{"positions": "rope", "init_std_qkv": 0.0433, "decay_shape": "sqrt", "batch_tokens": 16384}
MLP neurons of a small language model. Each row is named by its layer, matrix (up: input weights; down: output weights) and neuron, and shows model dimensions 0-159. Each number is 128 + 32 x the weight over its row's rms, rounded and kept within 0 to 255. Numbers have three digits each.
After each neuron's rows, "fires on" lists the tokens most often at its 100 highest values on Wikipedia text that the model never trained on.

L4.up626:060147114127142122123074161137154120063114180147116155157097122072145133063103170098118139194166118093115161116092087137081111063115102151151160101142120165108142153123167170113100133073157179084136085159141128120141112135163129071145130177142087117110166132156065137118131141105176069156155140129092115171102156113085079081107196134163098124148098149058142102178094128102165135068145098114172117127168124140082155135123137161138123062080084160169149096173182159121113143103174127
L4.down626:140086107138106143154110119079166076107107106107151158026176109121140100151161105138151154120094140108157136136187151197153115119106106161131166135130172183132197151114156156119119103204136126101119147111163139117199128134126155139131126152078141144137095120082070144144152128149084071116114131164188117136150103119122116170135142055203103132141133117155105135179126105127111076180069099124142168065162122095095134151164118134147086112132153083142164106118089117139203067196083162
fires on: " im", " des", "v", "er", "ter", " re"

L4.up237:118114107099064125146091109084159085180073185171103191121143160186096115126161085090143092128082151087119148081100071107127083104145079116111102079107154113128107175133162105125124120148115073166117129105135092152118104138110114050085104193107137139101154099184128148110116126127109148167122123052173175131144127068094049116118163107090115099078117096152088073142157119180183107134142114086106136166139079093117113113151084106164094136146060101168120169121135125133118115094121157
L4.down237:085133069206109156125150108162153172143110079110128079145105070134162073153079180181140108136131098186132113126192134099115154129147197153162115160075106100088093080137182185155061163148113114082169149083122136112132160093119119123139134165104154144172171096086110137156168114105139136103151152115078128104099112164163149147188079097158112133130142168127119158121097118105154118084092093195138147133131161158175160158174136165114146153143094161133061087158122175144129157121189146
fires on: "e", "n", "ent", "4"

L4.up317:087145138106128108123071114106175120109163154181124132117166147129092152138079106128097146181125178161147168168104196137118164131214131180136119130119099109136146118149107136162122079106148091036084147125211142110133019157138119094127138102117134167140142103102098135161132124102172113118069139167149086159149108085134137143151125124065112092114159128153045112124122092124118106094134169086062149132118174157130077171098086061152127191111143103143134103131151146135130163111177157
L4.down317:180174148130133108146119088048141097124145136098085141172111146151112187101075139149119124049147157083115109112102125086147041176099074091116151111144156126162114150091128093119139152112114174158133122094032110113096152113187144148125163131126107095125120139132146107162120108207107140118101150118164161124077159186137114070126148098161157186192120142087192126144138088155094110161132118131197122114215147115104112120130146134080158111082102105106138153158127074137170119124085124
fires on: " |", " /", "or", "og", "==", "ir"

L4.up404:122118124142193134157093146116137127101079129140109155146151161134175138172106118107161119111151119170153111142105144103091087195121104151161145138169141137144061118123119165092152109141098166118091128151120162135080155114093110200131078180127106085164053133169197187147122146167082163102133112119129129140062089139135162147175101150089165142159097089114099201137168099133133144099108161123107074190142209087141099130066150039101132099148080103134085167116098109137144150142121177
L4.down404:111153161156082114123142081074132175148102086147151110136128091111143139143062171119176153154101138098117108127139112118095158100121092074065094127138088170145143118176159133163099118227119167111190118073100110149118132169185131092126122105137083129168181095126096162112076126149153106163121105135167135088100178117154101105100109122175067189090138124105130145067083139149144109141128134123139209106111058143110184088166112143144068170152180096093123118151142137095160085154167142
fires on: "g", "th", ";", " City"

L4.up385:121102121105053178127159171136124160091129128050106195165154098192108141054085126125132113104150099096181151116127127122160082166129140129131178116077094175153184178134166105145105156157138155083161228156157118180060111151128105061161160081115097128129079137119104157114144163088161078135149149109146125153142165126160127137092144095111170111114190112159135098134131158146103114156148167128119176086097127129139140131076176118181138105126175115150121141170109083102082103132094154
L4.down385:166156161196132068161097155119123111111091188159153132108108096114167151176173131141132146168125153184093141154089130085126168069172126134131102114167056112130111114149089133155161125126084084132077074158069173113182138105127152163153133166146098185148132159095181131120086143184094173074101106181118157105186149113145135124144120195139134083130120157075118154140153111106154201110132082121092201156143137116119159141162084159069130108115120114152145088117124109144095077172115104
fires on: " ex", "ub", "ex", " sub", "-"

L4.up582:147047144170072118082191115151124123086178111107068104131113121113166115179132131117104132156111144161226107114100162155134098112151080099119126153143110153143140109139067183097136094083115125147133131097113126099158095070079168099112115117124081152128116136206144178116096157135139087123137079101150085119130186117090120153122135216100127101068110138098102093145099069142082115109154145093106110136081127102149074117118134068087115083124151129102133175082118134101079083172077139
L4.down582:108143127134120169133087101092093058099113114135126131099068120077105205152124127112118129139068116131106126119178102091125086119153162152125156066066175140125103148086177124124166104154154134130132049187161106139140126095094174131138141102172122116169150148093133126206118041104100170102088119062117108186119153145124147169145134115083125099123170145105115165118148184101060084095113150167140143127138113108156095103159100132133055225136141117153127116163155140118161170106140096
fires on: ",", "ar", "ow", "ough", " of"

L4.up581:122098106145107122147113091148137166106136188055149124153138119194122126139127150114150139174154041076125155074131104143132171158179109159144172047173109083127180148103171059118102136136126167185116101103105087131142094144103152139157152144162135135062107190131099130188105088093121097114169138122180163126132166107109154115153179065146163131150101170140183109168158109085109087097182109107097185098153113119140116153103149105156131090109094094151128104167068087144156084142132102
L4.down581:175110078107150111133112145141117107087136083148163113084134133091108107177130122181098142145142186176127149058069112186091097166148075120158146161128145142119074172119096097105153045152140134089128108111145126116161123159130099103099123177151118153117148056164109175166143110145119148109162147139147115159108157140057186122113099133121144125134153166032186144129155138116140211092152167108119080137156127168122113133114109174114179117167143141084119197076143094104159115074132071
fires on: " d", "3", "4", "8"

L4.up27:128126157087191184082080111063147104133150162139134064150119093121182129124145125090156117112088169135119115134109118116166141169162108143119139180151107191215153078151063136078116129142150147138111054172058119111159110080135151087086110146065140150099147133136146132121109111102199133110099115167148129177108111149113158126099175106098104067140152128085109123119104145096160136145100179105126142046138165127154165161168082097161177135118167128168123088113116170106113171102116187
L4.down27:108125108075095145136123099185102120070094138076086116116097139136102180110145107192106124094167111110174076132143097141095122106109173087108080181160096105105099139119151104115148140113104103110136171042189161161088126151096104160137164121125123141135107092093132115144157175166107158147129151080121136094162107105107160115157150162202092154075131142199199100138133217173167128123175170137138096123155075082123065112093176134140122070115158120065143136119114122107126093154145097
fires on: "im", "al", "==", "in", " out", "w"

L4.up164:114095086177128108111083166107141102124085104104123145143120138127191180131169121125095142136059143104126159151078116123122088114115103133152099131142171147148163128126157117154094129195143176104109145194150100195153055119102089089122147145156132097106113081182154134117161142106106119110050150139188134124093113109167071108150086123114195087211100080182111163082127140119143138070161166112135117146139130097087134135174109119142116182175137092138159061178175161187116168124115114
L4.down164:132143063109146155100149056147082126097189093101119154161057155074094133167165125099081119109162123122138076116142144092128122098134146100179168144104160107101160111156132087121117084136179133128125154162141124070123170115134169121121095099129142095168084122172118045121112147148065144161157084153142111156107151116130142195101121079088134177097117036104159142140162143094103158169152122133156121094121135190082102169107151160067157123111081181136159180091091160156123143169126093
fires on: "ig", "v", "amp", "ar", "it"

L4.up29:118154075144181061108195094169109159137102116087157122123156115155123076134121107129110105200153164133124197150122144134078107197136062077124185167123111093117136164155193132131099122117133164128122130085148203164184140125116126122138091162129153116132132098179180181117128130154059095060121137146120200167154177109105111157140136145101119116128113159132073104118109182097154141106147158140095085120111135143101091154146146095084107110183102090076087164108194139119100113116167137
L4.down29:095139209077080151131095111179142080120099089159161094095072144178092108109130107139137063129113125113167127122101101102137161101087127098147102177145108103125148147166182129113124111238152151129156162116132136122124105100125101146119119090133139110073219165109125105184063106161145059101076170092144073133105108135109137157084188090105115104131113112133182103156155098166159113097083091095148109141121125130097097136082089117183141085100147091082171111124080167147118111138120149
fires on: "en", "at", " as", "ant", "is", "ist"

L4.up547:118088073107159144077130099182135108169108167097145115141144131153150092101069097194135142095144120135149199155075176103097072108103114117152150069158133161160160068146108148085145116062114095175125076169147144152152090117133070159098112148115100112111161077133148173105068111128109092148149123070099161134066105080082095179127168175136162112160143130164068170105111129167100169147122129091106136116143106134146151193188069092139151119099071151118105121147126119167093150149137136
L4.down547:119157108175134180160102113111123108101135100085129083133137123057157138088138162087116121152170147179133049075115156141147140113149139170105129181155092122118105193136136101139124153132139101111118103143137140122026104121177128075085068138148096112118124102135113118099145114080103064116121150127109123105174114131120163110145123114126115118053157098131135134105114185079134126108085104151180124085092100050057165099064215144131112111150151077129143148136135046121070095119095129
fires on: "s", "res", " as", " ex", "P", "du"

L4.up536:137109107127223097101143111139127133165172155120161118161115111136115101124090152136079166143099130167141099160135164135111114118152147147179127160164065125144162114139124167140123106202114116167150149140125120106128076198192062110171125094114129117156145134072092132153118105137084136189100134135104115074104086194112174079134138162164088087085076109084133164147149097090113101105130179089093125067108136184222087160125080150187144108151101115116098120111066098142125160099121149
L4.down536:134130150130087177147088134084160147123126126141125130109119092165149145107086110155164105135176120148114159106084105125141114144094109127118136105124126129132092136108144171118137121060130149148124079096159068094092168108081127069088140164174122151174110177131140114118155147093127146100112124099104149147161131069142161118145183079113120195186113222114143092094155168190156113139209097094107171137096115054059133163144122128061101169097202090124170145124170147099173088135154180
fires on: "ur", "p", ":", "or", "ts"

L4.up43:107160114103183104123153153086120157152186135143062133124129132118108152094105132120064180155093130082177137118087204133121102131111153144164107146103127147104072172168145120118138142154118102120112106067196123098085122158153176163134161143082172157102132128131115163181087072108142171155193159194132129094140118157194123138107121126109122123084112124132174175057169130094168108086151099140122170069166117138098158158151141139158128162134116065116102167087153115111060111144061176
L4.down43:126068185091096157092160145169141148203169148101144122172076137170127092125150153167146154154177121085115103172100172084124175100167094171120230142151137134098103162108092129098124169130111194119107111155131118101113103092111114102144146116155151123163174091084152069104145125098100146118068136105100107123095126110108084087129158135184192068136097129120136133144129116069084130077185113121139164182184131186133152125068066113114090100159104135127144121133144145112120160143183117
fires on: " sc", "f", " Sc", "ign", "ear", "ced"

L4.up572:109064139132146142127116147121188157124145160130018129159149104187139118144113152101131121105130109094141167125052105087139191148207133126171142111124082180112107222162140144195154168102158128062140118157088142166139136151146144142101085143127142158122109144107106172173133148156116133113071101131130077101074162104060150130193119078132135102140136136101119120100112138081098096113137113075092155191087138081106118142096105110092124134125174139145143162146101148154084183112081154
L4.down572:124126153162157070151155126190119097192124126109190132120159153178092161146172140144097154118152107174106097156105139093103082112107083092101128173090159136113109189174140082089111103132113112195118107120152146115153128084132123137123152132146118143113131121190171129082191142099187052122179135172160212132162096134148117105118149191131175122066116148121142164134154143131133100123203182148091088120133130143110121114130145115171184118181117103161037100112139079084150103123125147
fires on: " ", "he", "===", "mer", "n", "ow"

L4.up370:113072074132133166157138122110127035156128085138169166169070091103079120113079176139114132162112132144066135101187140126138081164173074137136169075154153160150150112147201141091129093181161097097100104135053150174146189153209167096137107185127090117141167082109095150147137155137132175145107141163110143134140105123126173111121097154125092135106088162134111140123117126129135163129140042134138140085156130062132131152130101111106106150139129147129130137105188123176127163074093084
L4.down370:143129163052135151145135108083145175138071203150151119101133097134150150146142098143176159107140177135101117134133174123128174164135142131152129163116081146122147163154167108130150196191116151139151145110149173145140076151122112157103129016137152088157179147143154146102140120137073157087121088137151109124134142137086116126071168195109170128126181110139143134124104159129055160080126171148147153157160169188133101075170144114122101103163099092076158092123092134061173100190148097
fires on: "du", "===", "0", "ess", "is"

L4.up275:092112134119144089103161133050091113095112151127084102099113147172113091156116087106107165152155168101067109093061095113090102101164139152113141158171150128139071154160097184049165121116104123141150128138122144129115118130118127110155117093143110148140080185125153197069182115172158093173089131155166152187099171111139128142076186126098123146081142095159096101157101162153138126144176110139084109102087193167117063167152136163129110118074127147087196174113078119151147145165151148
L4.down275:127127083104130155195123112141150126148101112074144147116158124160128116099148105134138145080137100177160149113152135108124126150135127088113104102108124158097101068103168089132129082133213059136113122151135116157125142121140093133166166142113106131158149099127091083078089091036134068084091066133135124060144104145124084157223124135123126117175116143141129127109179120148169191125137197090148120104122151072189142110092159106108127113185091127134064065128082152114121145078089073
fires on: " for", ":", " to", "c", " on"